Weights of a small GPT-style language model, trained from scratch on English Wikipedia: no biases in attention or MLP, 657M tokens.
MLP neurons of a small language model. Each row is named by its layer, matrix (up: input weights) and neuron, and shows model dimensions 16-271. Each number is 128 + 24 x the weight over its row's rms, rounded and kept within 0 to 255. Numbers have three digits each.
Before each neuron's rows, "fires on" lists the tokens most often at its 100 highest values on Wikipedia text that the model never trained on; "fires after" lists the tokens most often just before its 100 highest values on Wikipedia text that the model never trained on. A number after a token or word is its count.

fires on: "0" 100
fires after: "2" 100
L2.up368:145104108099166118067135142105107157172182128100096124121138128126124110120115167128122121139146142126126126122090158159109071133126123129167103115153135120126130139087126145162169145095089129152125134141114131124134127147103124112084109138111114137141105158134123159152083156142110116130111128103105121161136132153162102171117103103108126147175141100132112127072104103112149109144155119153068154154126092124111111120140121125138139129104107108125129123119115151125101170114149134154133159111111156132129134105167124113122121137117131109145134105134115147117112188122119150148195138140104151123087131136192113125076163106154130129108136118106166220146159108112115154137166100120109100098101081160138141123126196157111038140164127167116149136148106100126100135112130136

fires on: "==" 56, " " 18, "^{" 15, " Succeeded" 4, " (" 4
fires after: "\n" 57, ":" 14, " km" 6, "-" 5, "m" 4
L2.up871:098114162130137178084121154136101133112163126139122172153126106133140090126124100163129106142120096097184120109112066096112121145130130125119146158123128153102165041125120129122163135116145121078107116088111123107177160122138135158110137131158142122151094147143130152106135131137142149138073143148114147109119071153119146099138136108144052119136138118145115120122119106151133117134170110114120141154135124148109110108120142153086111111126122124095094144137160101125095157110154116161086115139112138125112089132158175140120090125104114157124141110106128122124117154124167125144118161137120126125140096120204082102169109126105131132146134175106164141136141156068125112127048158118146116166174135092135151160095146113141121115103134128109130120120151111155105118152143148

fires on: "1" 17, "0" 10, "2" 9, "4" 8, "ague" 6, "8" 6
fires after: "\n" 16, "1" 14, " −" 12, " +" 10, "3" 5, "+" 4
L2.up1325:110132148140185105123130131142072114190135150179077140118134101132139121112118127121149157154059131149135124138107100145123144128139099127099120169140130086117133103123156118123131071139115105151122111071125145112150164123142098121133121128099148132156159127148145146155154151152114126139116170087139126109133119101107127131105118125081052146157103144131174153205139078099111089132099119127149114081139169141116145174124144105101139124143128099107136146152136132114097136153128070152099115134111141132121138113172136123116123133185105121112107099102124146138135135138100085107099090123107196095110116127059079117158136108146115108133156127122142122131141134130133158141143128146129125129113159107145123134142105092129111165135113130133129122081132131121131122174136135

fires on: "\n" 57, "==" 39
fires after: "\n" 96
L6.up1343:174149123150141148085125085131117108123136134109081096150092116105151136112149128116112121195116089132105128124136103137139131159121134137125110190138155113176133136146097091155109130136100157194172149133153152132083163108154104140131138089188133106111141137129133155147074164113105131147128121118145107120173168127083142155148097103105121120100126167123077143126129121142113103143116134109133143110086109155134131143153127116130097129117122143116140124141178152156140165130086137128101108096120157102133128156130128155132155147068128141109122121113082088157147150122104172165146167120153108158104145162117105149130110123110171090148116123124109133133122167150120098143136124100141163145162143143118112140116123146127158110149149166109091157131104147085164133136143138

fires on: "7" 30, "9" 24, "8" 13, "°" 10, ":" 8, "4" 5
fires after: "1" 27, " " 14, "-" 11, "9" 11, "7" 6, " (" 5
L2.up1472:091112140080142155104152151125144126157119138122124140132107093127121145126123136141110152100082142116136116093136021149127147111141151108158096131117123087103158125152110100153120135158131110143133112111102139117116134107161111165159145108184154128122180156129153120180131144116147113061121094142143134132135139129109102147119134151137123100123106127125115124112131143144117109138121143137134173138142137138129113130136092109144163143149138144128118142155180067133133080085168136090112171119114103122096140162154148119128117108113117130146114106144125111107139115091125163112111099121110139090131104127109130105121109163117126169089139110142119153113141122128123124143105103133152125137108094145163143078084114148160101111106119149114086111152115110067116135139108159

fires on: "\n" 53, "|" 46
fires after: "\n" 46, ")" 11, ";" 7
L2.up470:085109103136154118141144142134140129123136133134094173112144130108119118107124119153130119129143127114143174119147120140172142099118096138179115137120140099143140101154115077137131110102137136131128181131135121128159136131157108094149121103115118102122167138179123109130132189131141134149083142154162122115133204120051109168103135106129130121106085126141133168116132138120152119136103164102095124147166161136142142112113141143169115131129113080096131122074104120139125104137110130110156143138130131135139125129165120128119132095178105106118097126132156130157125138171124200070155144148136110127144119147127167130154115122131174163121103134141140165083110117115093171117107130105114251127123127113197171111141090128137150164119068138132111121106134137118128138127171148

fires on: "0" 57, "2" 14, "3" 6, "," 5, " " 5
fires after: "2" 59, " (" 11, " " 9
L11.up678:111097171124143097143099175108160094107164147135164094100107111120120120157130113143112115085104139163139100120101113084137108133110092165140129134119124163115142112153132159128164129144150128119127162165090124140152096120116133117122146135110199154119061130154105118127125134137113112102074105142148124152163161121136113151088117086134103158129134130133091146139105133125077142106123083142115182133120135102128096143135103140102102133157121131150097123105095158173138103115158141113136125065179159127123090159067093151166124123106141131159172122141145105116118188104141121107151106127112134137129132128137154122130128162151149117098112097100135157134132138088138117120113096117161123091171112147153111128159094124158123138109083114141134149100135140136127203207105131

fires on: " " 22, "9" 13, "1" 13, "0" 9, "2" 8, "4" 5
fires after: " " 25, " to" 19, "1" 16, "2" 8, "0" 5, "9" 5
L8.up1276:132112151139154071101115154153121134177105150114173101136113106127131118085160114102098149129111139121116132118142167156129082161127159148127142113135153120161130116057147146132148130140134103185140110121146159128113129169107152113109165140124118133125112134131152148135127143114133113137129137096114130139147156125153136120154100145166070114090123126082140091128150135139122122130139158102099154137158159143115158129155108141145159125138165148157133159134129083122118124164104134112117174094115124123126084135115193162092121166124121125119126126136063139145112101164145089104136121171133129139141135144133144104162147061120095138148188157176125143124182151142135136124091126157147089169130164131171144119102137135126096125128146142147145099112165140127170145133159118

fires on: "9" 77, "8" 16
fires after: "9" 62, "1" 27, "0" 7
L2.up1336:112133152102119131108159154149168127121123111126109123130086151129142154184094168133129150121153158091131119126127164101131128107109140137100123132154125117160102061125118136153158097158088104149125147110128105174110128123125104151153142100092141131113136125123107137134107103125141151147156129131107153161116110133120133177140125131121131143078141119143140128152122148131124113096083150143126132144111129103140163129134114143142145151117158132145152112134151144107155136104116095130137135139127099130111137124122092145127129115164146117131072112121144141149158094117177255129110114113171142080120136140122073145099121161101118124155103186153123152150111120140128108137103122189172120142182158113173103093136116142141153097131154162107136130110125103105102149141115138

fires on: "1" 24, "0" 14, "4" 12, "5" 9, " of" 7, " sub" 7
fires after: " " 36, "1" 16, "6" 9, "2" 6, "ass" 5
L8.up191:096138142152133151168142125157139143135182145098135143140156100099145121121117143126143159098129088131145115134151145131147136147088114136179112123097128112143119136103158147120101117101147169124133114080155127100145113156128120099116168082089139118121171151161177116104114156121107111128107050160118139147142148147118142100145146089118154145095172114168097123129163107122115121140153133130089151144185128172105165126113084167152101122138069159105114157151141114182103122138128113132142128166105125125133130148163174187118156171098117137130120111151155147114127125122090141153159154121162155069078141132130120142094165130126160147121093166149139130168132148152164130183090113127131116114155094095155104111120100143110117133116144128080172107163112117112142131130137111

fires on: "9" 66, "ac" 8
fires after: "1" 72, " R" 6, " r" 4
L11.up92:102162088079097148104116128143139164108073133117095118142089055159130107124142130115150136120145107130140166128100078113114179163149128125137123121084108122131120071147110169142114116163142117145180127080100092117084102126131108153158154178138141105108147153155144113129109165129147094135141154106141112147199143115132043143130122142118154104127126137143138153141102138130142152125130130125105108130147111122132159156150089102133142132126153116111136165149147111100158088119111140127159151106127130122136141140117164150115125109104159124173153123156080124156105139131125111108112109120140066130130133097103122099105142121133129116052155220115120143139139157146107103129141139094135107132131122113140098112089102126108114154117078076151126163138144124139096164142103094

fires on: " |" 35, " " 30, "3" 8, "1" 4
fires after: " |" 30, " " 18, " —" 7, "0" 6, "4" 6, "2" 6
L2.up1366:099135079148137115100148156125146121172101140092125127140150121124158142082157165111126132143141151134121151115106111118069138126091149131107148134079133097101085116150109134126154141084125088118140126128109121106152157112113105105139117092078124127127116142120133117147110142110112151152113085112104128133150186127124146149128097098061122089153102129159114152117126094133107144132108136141163108141147152137141163143143100128131116117117144104125132077134115118134138189114172143102152196125112116141131169117121146088087128160150124111109128134098151123110166149180098126084101112113166142072127118136168107106131115118114132127093087174124106093100122127155115141140116115120053128103133143131111121124119082133156079112146135198115133139126216122116136084105152117

fires on: "1" 100
fires after: "2" 40, "1" 19, "0" 11, "6" 7, "4" 6, "8" 4
L2.up362:167100121113136121095153077096127108118124113150070116131093173120154141155122097104132147147155120063119194114155155146124114120114101118118131130147130087165110140090153118141141122134131160127041147131121115109102157127122121090144109138152161138140168143140127120090106132097102112164071116164015101145102108131077131139129095124120098148154159106100063123087162109165100122124115117138099151129163108114147100104103117119145147138137124112132081154120124129118137120129115141116183133120095093129151135158178065088097153100148118164130127121133153136143141117097118158104123153112125148114137106122147114156118101124105124171145159153166110157150128132126143143133140124128105127106110130130137116159140111135165133126111148130136110160112105159154130145125142130

fires on: "\n" 30, " " 27, " |" 7, "9" 5, "|" 5
fires after: " |" 34, "|---|---|---|---|---|" 6, "|---|---|---|---|---|---|" 5, "6" 5, "\n" 5
L8.up1417:145103136122150124135124127080112156112123094139110132102135129082091105115141139081171129148126100123149155167125145157122158123091097153110099143103133111115174139120107141119149163149110129142117109146106139133154085122109134057161105089154095150109148117087149146162156113132141151116095157135069119123144109131142139100143126163092175139174131119092069105115182142141144134119140197134116143112137107150120102132131122127118126139114141140137088144062127143135120105131120099112141163188143117154125175142164106135124134132124087116123116103110101126069171114135121150109105124118073127109106100134107140142120101089148159107138067120123162089112093159134130129123106134094152132141139120115163137131142173127136097179083121144129118158109125105098169103124096124

fires on: " |" 30, " " 18, "an" 10, "ad" 9, "r" 4
fires after: ")" 19, "," 16, " L" 11, "L" 10, " " 7
L8.up1054:135101093122082139106109100133136104152107119116143127158125136130098131144140150106166092108151141148172136137132131094150137107112155143089102153123138132093110152150136087113093123096125148092099142106118116141123135123100096137127099153092147126097140161113126127101131155114149143086128077172123035125103102127150142107098154145163139162127097139127146117125129132134187100146130153137123120140163143133126149126129142133152095126105142143134116132125169145108178121175113059139136119155125130134143133132116146144129103164095165072129147151118110117146127125145115132118133154099111105122140161136144132119146121133127157156131156151132120112160130129063134140094137165139152142115117090112148203109136157151164140160115135108094197119184088160098174114145141114

fires on: "9" 97
fires after: "9" 60, "1" 30, "0" 5
L2.up566:130130113120145132109149134172134143121159126113119129140087133129115096162114176116159135108159143059138083152159154121142134090126102172101120140168091125098120071115135102124181094212062085137122122153128117154124181137100088162198123098071104155139126137167145109142127119135107137148142119125135099110163168132130139125145126133128123135061133129113118127167107119102137101129097149140149139129117137096128141105135145147131135120132148156145123123138120115143166121119120087111111155136137112129125132097094120145143132100125132098108103113127142149142139091113120191154114149132111126106135131115108073128065142122145150144132139184120138132144132099141096137127142115175104103135143146139198123094152096146106103091129106152104143154097127129103100118125136142

fires on: "2" 53, "1" 31, " " 11
fires after: " " 44, "–" 25, "0" 7, "9" 4
L11.up919:095125112109150129120116108141167097117103142168132099121099112072129138083129118120110132168163122113135105150162118093111135184143149107112128111101110143127126130075110154135119145159121102135167130131169143092097131121111128135125101114111117109116132095177142161113097105139141083076162165149117125123109180141173108177140127095145125118121078146165161124143151118177177160145150122129176143123097110148155151115120148161132128109129132146130157125133126138127128102173110101139129129092122117130107092140134134102091141144192157174157133113096133070120112129164182105119140126096108137081129155116124129096144176082148118123159176139099102128133118114123131128133141144151147147131125099095138132152167112117114166136126174141151135188113117137110160125127117137

fires on: " " 32, "1" 24, "2" 17, "3" 8, "." 5, "0" 4
fires after: " " 52, " |" 20, " (" 5
L11.up540:116123127129160105139153092137171113148066178178103121171141110081146092159102108101090124131124101115115160158139143122166106122134109133132153180126140148135109120131110100162145176153106094076144116136125118152092143144118129143111153140107114136133134118144114080107115121085155133157107103147111139066093113135150129133139118092128147153110095141193137141124145111128148160113126129133136153165130138137151129129117157126125078109143167112104149129108095108134119129122140096083114146099103120119123109105158151177114115126153074056133117153154140129127148130171088129106148162131152130034136162111093148140118119144129131134124126135134184115165178156171140136144128140122149134177135133111156128113151175088107129124112172102147150133141122147144163143128119114

fires on: "1" 75, "2" 4
fires after: " " 52, "\n" 12, " (" 9, "–" 4
L11.up1206:122114141146123102133131136059146098100119154146153136105125153147115157113155134132143108125125131106154133087090144144156158118166123108120099156129160103113114103114121127145121094159182134161112136157142125151133063154094097135100164087116153120113153162129166110174102106144122136167139106140117107132112189115117152123143161129175093130146098155127131114162109135147149100126155128131112095063129136099185129100115146103171131121188131214131165106041121112139110116130116118146147148171102115105157143160138114130161124137119143132120146135181147161139127135114109154138126078145137079134088184103162150180157099128138150117110108149146127160155145102129135162139079126119147103087111138097137166143153147129148139131103096127101128143168118124099127090133129133

fires on: "," 33, " " 29, "1" 14, "2" 11
fires after: " " 29, "1" 13, " November" 9, " December" 8, "8" 7, " June" 5
L8.up727:109132145130165117166142158125118130137111090129135112143145084133125077106164128101098174160072166135113176173145128132134104144091151120137147114136097195086154130098107128080164133092104085108124116130133138146111116156107097165126138155103116142100085084111112120116156087110103115115130108115162137153127130121154134116176127092090109157139135160119155128135154138150088132155112144173148128150109173139145112128119140156149109137169132149123158160123131161134164101143131139109090121124144098119132108144095160117130153155122097162160087136104124137130114126151137152130125120129158116090147129142123115145152156088090160137145099104139143116154111139101136167149083137135113136111131105115134140143145142135151132183121108148152148133116171132134153144114120123

fires on: "0" 88, ":" 8
fires after: "2" 88, " Website" 7
L2.up1088:175140097101120110090127120064135133156147146153128081140107116151084161165119162142114106111139139141102092116114142152089115120126123119119111128106132094127125145123132163176168117093098137121085120115093107107112122138124135174090138197111119122147117137099126148121115137159127121142104119120137131156153138140137128104122111127131098134086159126136116123155109132101127142139141092154083171139121093121109102171119096104133160124146079124141146118122134165122102136116110108138121114166104121182145135156161154080116176131120136130118110088144141138129156118087142179157114132117102149126111134150109139110113158090177140135113132072126159188125134101055140102133166114145130126109103124116150121123149162151127128160112129096126144132107097094100120132132122138

fires on: "1" 23, "2" 16, " and" 15, "9" 13, "0" 5, "8" 4
fires after: " " 25, "1" 17, "–" 9, " (" 5, "-" 4, "2" 4
L11.up727:164087074100130080122143189107119139164122123138139117079143111178106125119152147158075121117092149146134122134129074192148162174113107141125108116164128112136149155113128120117127100086121141174137126088114201156102126143131128178103119145118111107130136121160096147128143134158112136132122128129107114165119174151133139125142192129099110134134169172096148125125121134161146097151111148093164125160153131149108146149133126136174140078160111162095126168114094119170152156139135130138126159094104121143109082144165163124154157145099088086135105140112107107115089124137127120136098144130136093158146165128120196119133120136129110157106119113112148165139165112103101139153109111106146144149126102109130128086152146140153114157159135117089117174116102112074176124122118120

fires on: "3" 29, "2" 26, "6" 9, "1" 8, " T" 7
fires after: " " 73, " (" 5
L11.up989:154131141099084093103134124109099136169148155127125156108144121147126103109156161166109128171163096133151159152129131156172122155128111115134127068159125103166125125144119088118152179110153103133133122081139101127124110103093096105129155145088111146139129132121143145144093110153123128126149146141138144154108107153149099118149147145101109120149161095170136123146166117149125130119106094131163158179123111174124130145125144134125099097120108185129108152097141136119135104142100135128096100104129139073107150156152077108133137106130083120123077133162094119121164170115114121125127157146108103109109138154137144191110144127119096128153114156117129153176185108120114099122146123112116104108124176107104157116143100059126082172133159131069158139140129077162162109135152116

fires on: " " 70, "0" 7, " (" 7, "2" 5, "r" 4
fires after: " |" 21, "-" 17, "," 11, "|" 10, "2" 8, "–" 5
L11.up1147:155135167165135129093134110079130113172114116159139129106151096093096134144105139118116120099105137140138083126122073137130143126118098137128160098104126191154110132118151105126122154115130110069095124136125124156081094155100113107133145131145090163180143099087117117117112136108122111124098119193178033124133111140093158147121119148126117121096168114117111098115141132126118095142134122102151142107103143144164144134094132168169138112112108139109152112150114115161127153093127136137135120145137140121177124123067123127088174134098124120153096138137110089083102172133171124158134161149116132123136135095098131161158102140118126150134158142148185143157139127105120106140122145107167119121099120103118153161113179147186158155101110133139130091155110134139124127125139136

fires on: "\n" 100
fires after: "\n" 29, " |" 23, ")" 12
L2.up1140:130179113127144151121140115144141119120124132148116078115130126118082146133134138132131145117110138124123125112102028118095130127114111100083124136058145126115141102131154108137128102086117102130146130135131141127131130104131140017132092099131136114127143112155106179136150148130081139113139136120061116131072098107073127134117137112106116091147131135154070072128102107118134089139128146133110201127121115124110128129122125113152113135146098123110112126185093104111117182105137112148162089127089101145132148144153199129168104125121140143108113116109127143142156146091140166119151104137094157154146134101128134121126161168098139167163125132151078123134146158108149099120085104127113142144121123116183169155124112117158129131109103118124130154118114134076132130135122132

fires on: "|" 86, ":" 10
fires after: "\n" 86, " by" 8
L2.up1375:126126150121177166130149161137126129153113104122101164116123122131148137110178130140151163118131118141136091150170163089106106137131139119241121154127148145151145146118132075135140122104108088111150153109117140165155117101122039111139158108151126133083148139147132149140133130107133115157112146177136126130129106140083088201089152147143104127148134129145132117114122139119133096144115136148077115115142079125097109142115135157155132108138113120131139136156121140108101162162156156152165126101111116123120142123129122114164153127146102138130107081130105141166129172133148227098156139169131141113109122141086102146120154110140108167100151117176137112137133118096132138124096128111095178122113123157161156158122131121110142146141091113120135139115111135125139176128133119

fires on: "2" 55, "0" 26, "1" 5
fires after: "0" 23, "9" 17, "5" 8, "′" 6, "1" 6
L2.up966:140124095143111141107144121130142096121119159160117136131149127114106097121124123148136152093135173130126132148122131099151119114140119149077159117071129088104107140140167094113158134162102134137138111123136108178103113183103136146111105107107132082120138106113141132085122122132122119133136085125140147075116107169166131136160131154113082115111116120131134145150093138130151095146078099081127105143121181133128098145074123128109103119173134137165086128128104096158132073132134077134132149104136092122124094114164151126136094122121130118118136140127139132131130073144126189150102133133145096133115055092138095148096130137096102178109164150119113139124112142176103156155138134144096146122132146139137093141118123116126190097112145154104096139117122075099152092129140122

fires on: " " 57, "1" 7, " (" 5, "ff" 4
fires after: " |" 55, " (" 4, " " 4
L11.up323:174113113086147180091101123151113125119091141137133146134147136095126156106141101090109158133166117156137160153085090097120131124127103125115126115106094148109134141135081115115141146138132110119153130107149156112073141094138117141150145127132108154179119130125114142164108113150130101130108109148114090129119148137100123111170117145153151132096170138120115128130090077140137101097161118118096143090119118159145179118125132145155096127111092141100131109158131140119117099140102167103113088146148158116130176117151116122100142158150159120087137137127122104115081143126150143082142164112180157039169096106112067114167140146116165130108131118107144115155103123143086135145100164108134128156163131143174122119135132127114098140154121146147154166130109143125088109118157141

fires on: " |" 40, "3" 12, "2" 11, "7" 5
fires after: " " 22, "–" 20, " *" 6, ")" 6, " #" 5
L11.up1339:123141087136126129120091109095137149170113149066128090131161155132115161077099162138146162111152100133178097160134108124163135123054072105125108127159131087106142141115085104147139119176118186137129128113135133127143143136120120168107145118114099137131119137160150124148138132135111112118119131150165109107146116129149124165133126141145115197136112145095151104129134127122138113113162186153143116139077173117157145117146142079140114118113117114111105107105119154156117159082078129118120152124100134128133127107157120110133136154110109154144119153119112157113131142099144105102141118153128120131126131126143119126158155115135106130089094118110152157117116142095129139160084105089130106127135121118116082102118126131150080139122135146119187118163152104155114090147161129

fires on: " " 77, "2" 21
fires after: " " 21, " January" 10, "," 9, " December" 8, " September" 8, " April" 7
L11.up160:132131111098138123151092117141096116106137116150137165103179152085124147121177143092104152159095143152137162112113137100117126106143129098167111141082144134125123146152107116135101118125190100087130144136123103122144084073117119135101109108114125112126122139115198136138120113125126123105104048130107113125073116152158101131109098135155133139128149096112158139141145116114153120160131119137087121129118137147142117103119139134109097154143192103131137154146124067131136134156139137137148137114150138152116158128120139169125155195122105113148127154107134131112152102138167103087119147061142125106106138114129130156127152152126128121110111075167168123177107118116132144119109162136124149176139131145156141127096137122156136190093156126106148159155128130080173166139156116

fires on: "1" 74, "2" 8, " " 7
fires after: " " 55, "–" 16, "\n" 5, "-" 4
L11.up777:171139129089122111128147127112121161153128178162124133096146110150111111106147123112092130142089139127135150129144105167144130139138122123152104156136124120188095110137083083130128100146137134099148166124106148143139152149125141071128110105139148154114134066154143163134087181119110112142124118143166151137083125128084086142132090131155101134077087131145130115127119138158131125139116142113115124124176160131162102144163118119146126135141119151102170136091116090138093116152112085143134153133114119137159107099151119128093123098106127157122120162179140100102087095119100097113119120143130115136132119103142122189093122148151128111109154087187144132093147088083109163147120116143143123159103101105082141156115163098159135118094135153121097140132133113104142150100129126

fires on: " |" 99
fires after: "0" 40, "2" 12, "4" 11, "1" 10, " —" 8, " " 5
L2.up580:136106126098139144100145137151175125188145127071089148124109097135113150107173146141169124110113112107158133131151117167132147111116140170120195151087116130127110147100099123124118104134098119088105184142150148119150121135125148126110091100145155131166123153142146123147095163134130123116145136118100103155126186115100129134155146136146097116083142143140145125165150109119084149100108142115119125116134145164147181164131085142116138117111115104128080171066110121146159162130140109130165134081172159100087157131120127154106114133121151132095141184153126116131155115160103117114083088126150109114129116135132166129121147124125106114143139169161128155182126111164073129154114138140068135140110136135163142094142107098133133149155140160137165164106129144115140110132150094

fires on: "\n" 34, "-" 13, " •" 5, "urr" 4
fires after: "\n" 55, "-" 7, " C" 4
L6.up1075:132148135113132134132147140109136204181127086156097127101099141109109109178128145157098099154154147142126120103146073158167132097106135192155104110131130126171078149129143078103111107146153139134132102154173145106142114091153146131131138132141158150136158149103148113154128146096116142105142127141128114141129146135088158131135121137108152180151132091124125123130141134092077130156126119111155156093101133123088143157139139102062181091114111126092122177079113125140122129122102096170139120158124146163121133087133139105158129153137133130119125122120157141133149108085136167143142152152132137130074135145195098128097140122090187139132137149099121116059123145137103156115155145127129148127148165156098158123148119164149097144122139137106131162124120116083170105103141131

fires on: "-" 91
fires after: "\n" 72, " UTC" 6
L2.up1352:130128108145134192120128134102130145131106135128135146125112111128133106161116092088130107132141086143100139125140126111121137124101142136086127142123119135099212138105138138152166095129047139081165124081147148111141134124133124143133137096150144128148093131111098120154142079085079148153121161159125122151057141122062119151120149125078127130139119104123118111119138118101132104110144127135122135090135138131123129126159136143075127156124140147117097108143125113126070107117154098148113121120129128136139118096142206112124152127176063101130088106118126142116112094129110109108100192111095155114055137133131152100102135128126151090126145161079126130128110151157143122140088110122127127178104130151167127144106102121121082109109135113106113139132105137130144151133114106

fires on: "===" 51, "==" 21, "0" 21, "====" 5
fires after: "\n" 77, "2" 21
L2.up159:132108145134214091096127109086091139163145162128102154115104114128119129166129125144134117126134120151100095108093157103102169134152138123121097115143124089114101145125136129139155117078114117165082144109080143112133132123136084175115127128098113134120116155153109180104163137161083087141112141132142113123156135145115120203094123143089075102142108140177107152108093123118132114105145112130117171110112138128160137159130138146107093134102102135131106113143152116122106135125132173124125166119134126136166127106146161131119108121125158118126152111124128109123144154109079146109127101112126139141105164113110106113143164122141118171106156142091129119161144124121160112124104117106121111136128122143108141120135164158098161139138131095118117142170130122092120124120102152

fires on: "-" 76, "." 5
fires after: "\n" 60, " Mr" 4
L2.up489:118138146133128172178122135067107126116108128140176073122142134107119090091129137112132107128123085134113156130178124128135100116147106118139117108116109104111153113121155125133128109141099148123130141068178118123123146140107119145108138160146131141146075156197103189143136115123092097140119158123131119147119112164106132131124160118100122138148114143083126161130091101145159122124157176132070119155124122131133156099143108148156115155136150141116053132116150114116085126128109173147083111128152164106148112118104130130130164121150079117136141103116139131103089108148135080109082136152099098180133151141129124130149150167108121123109150159134126152128155112149123145134096118112152157118117130177143147160144129126121115114145049108110135146127115123136098137135133127

fires on: "0" 74, " im" 24
fires after: "2" 74, " and" 4
L2.up817:140093140101118110112133127080100118134154121113138128127108119139129147114109164138103117130079173157111104126126127164105134132108084139168114127114119131118098131119107135129115173121130146139124156131108115128144154122114116170108126185116130137149126146116143143106082122201076128146126129159104100129156178119119150117080107130115088132174153130167100138116109149154123122142178085128076172153132108127126109124145133137154130141106103107120133099120127165120150154133112150128148190126119113111130125150115119138137119119100181135178131085144134127083117124144173121115196133139098145136078147120185169109123136107152159157113115092123155177093149108127127136125093125092119130092094130155120130111105145126112114122142147114178134128148120152118124160160142146

fires on: " as" 32, "8" 12, "7" 9, "1" 8, "2" 7, "9" 6
fires after: "9" 36, "0" 17, " was" 4
L8.up1121:144124105158124144122116149128128135130109135164155109147131122122118151099086143108115116144122140141190114090118107111102135143112128131136099141142151077148145137169093098114112134093159142133163122118128166172122147128159079126128121125126115139120123142113085130155064148139125108098104109090143125158117154145137075150122124119124113127067133169150078125149104140159141131119089142077143133093105130134149131130160141089145101109118143136139132169120171176158152154147104131174096108057125154149125119117168122129120115143098161111135139141099123119146106191122114136109146106165185153147114124124115145137081126131136129149152129102097156129153107088143106143139117149169145134152123118148128131175104106116144084140174134146142150159121118129102164083102155138

fires on: "2" 62, "1" 30, "a" 4
fires after: " " 89
L11.up831:094122120121135142098119132167114116102139162073142100138101111133084146117101107100157153082126118170129115140117151104113130123113128114124095131180137142097137094123140101129119120145140137131133126113119099127113128137107112117120125118132104135117155086139140124131104104115161099145115150156115147076116116176129151161149174110144107083146111192123123146147136156124114149140149166161122160116125130132142123156088154132134148147137088109141109157148159118209096129145121126092143134153091124154149126123155128127167098172116127144061136177123117153090142129178176124110137140132123182112082100150147145109145136139134154139132157125124106117102175150111132144138160125157169107181115113133141146156107109137065138098166175133096140111131109131130158094134182127

fires on: "," 58, ":" 27, "1" 6
fires after: "3" 18, "1" 16, "5" 15, "," 14, "4" 7
L2.up822:157140128160105155094118121152147104142145086084170109123116119092119134161126146114143172110163117132099155117142125123173128098125136136120194147132130097114132138113143094124170115155137120100092163102104137120121143128117083159118128128104120146170165104191125120144135115085124124151084153151069112161096083119114090102142162112101135115112158143165093113102106126125112097099111142118150091167201144145155113152089068105173130128121135127086124161157090087103176138140116124124087149126128130115098157150154149101101130122144100114141111092177149138117108145101069126113107117104157124126109096111125118103126131122094142123120181129160127150137134143075099104152095117077106186147096119134145116112119095130159126151137102131126115149130119157106132078148120107

fires on: "-" 43, " with" 10, ":" 10, "\n" 6
fires after: "\n" 50, "-" 7, " along" 6
L6.up1124:150144099114131141166140116119117112142120129146130130099121151122135159169137107138103131088154104141114101127140108117113131170107127170151115133176113130186132126129093125100135134108128140113144155150148114144080132126113088108129118138074135149130169113091151155157092142116057145102120129138126148145105157115137123066142111110110121128119140112137140137124110073127158134121120127134105113105101125150084102107120134105139162116127089153113113145130127131135147150119108126153124123102158092145103134121135169139132182125102130154138123121143160127155129103090084129121155107155087090113113135143084148101106132124132114137189112162117145139114144137145109110090138138122116120103098077168112140119103136156092131154164156139076089192115099081111123117165114114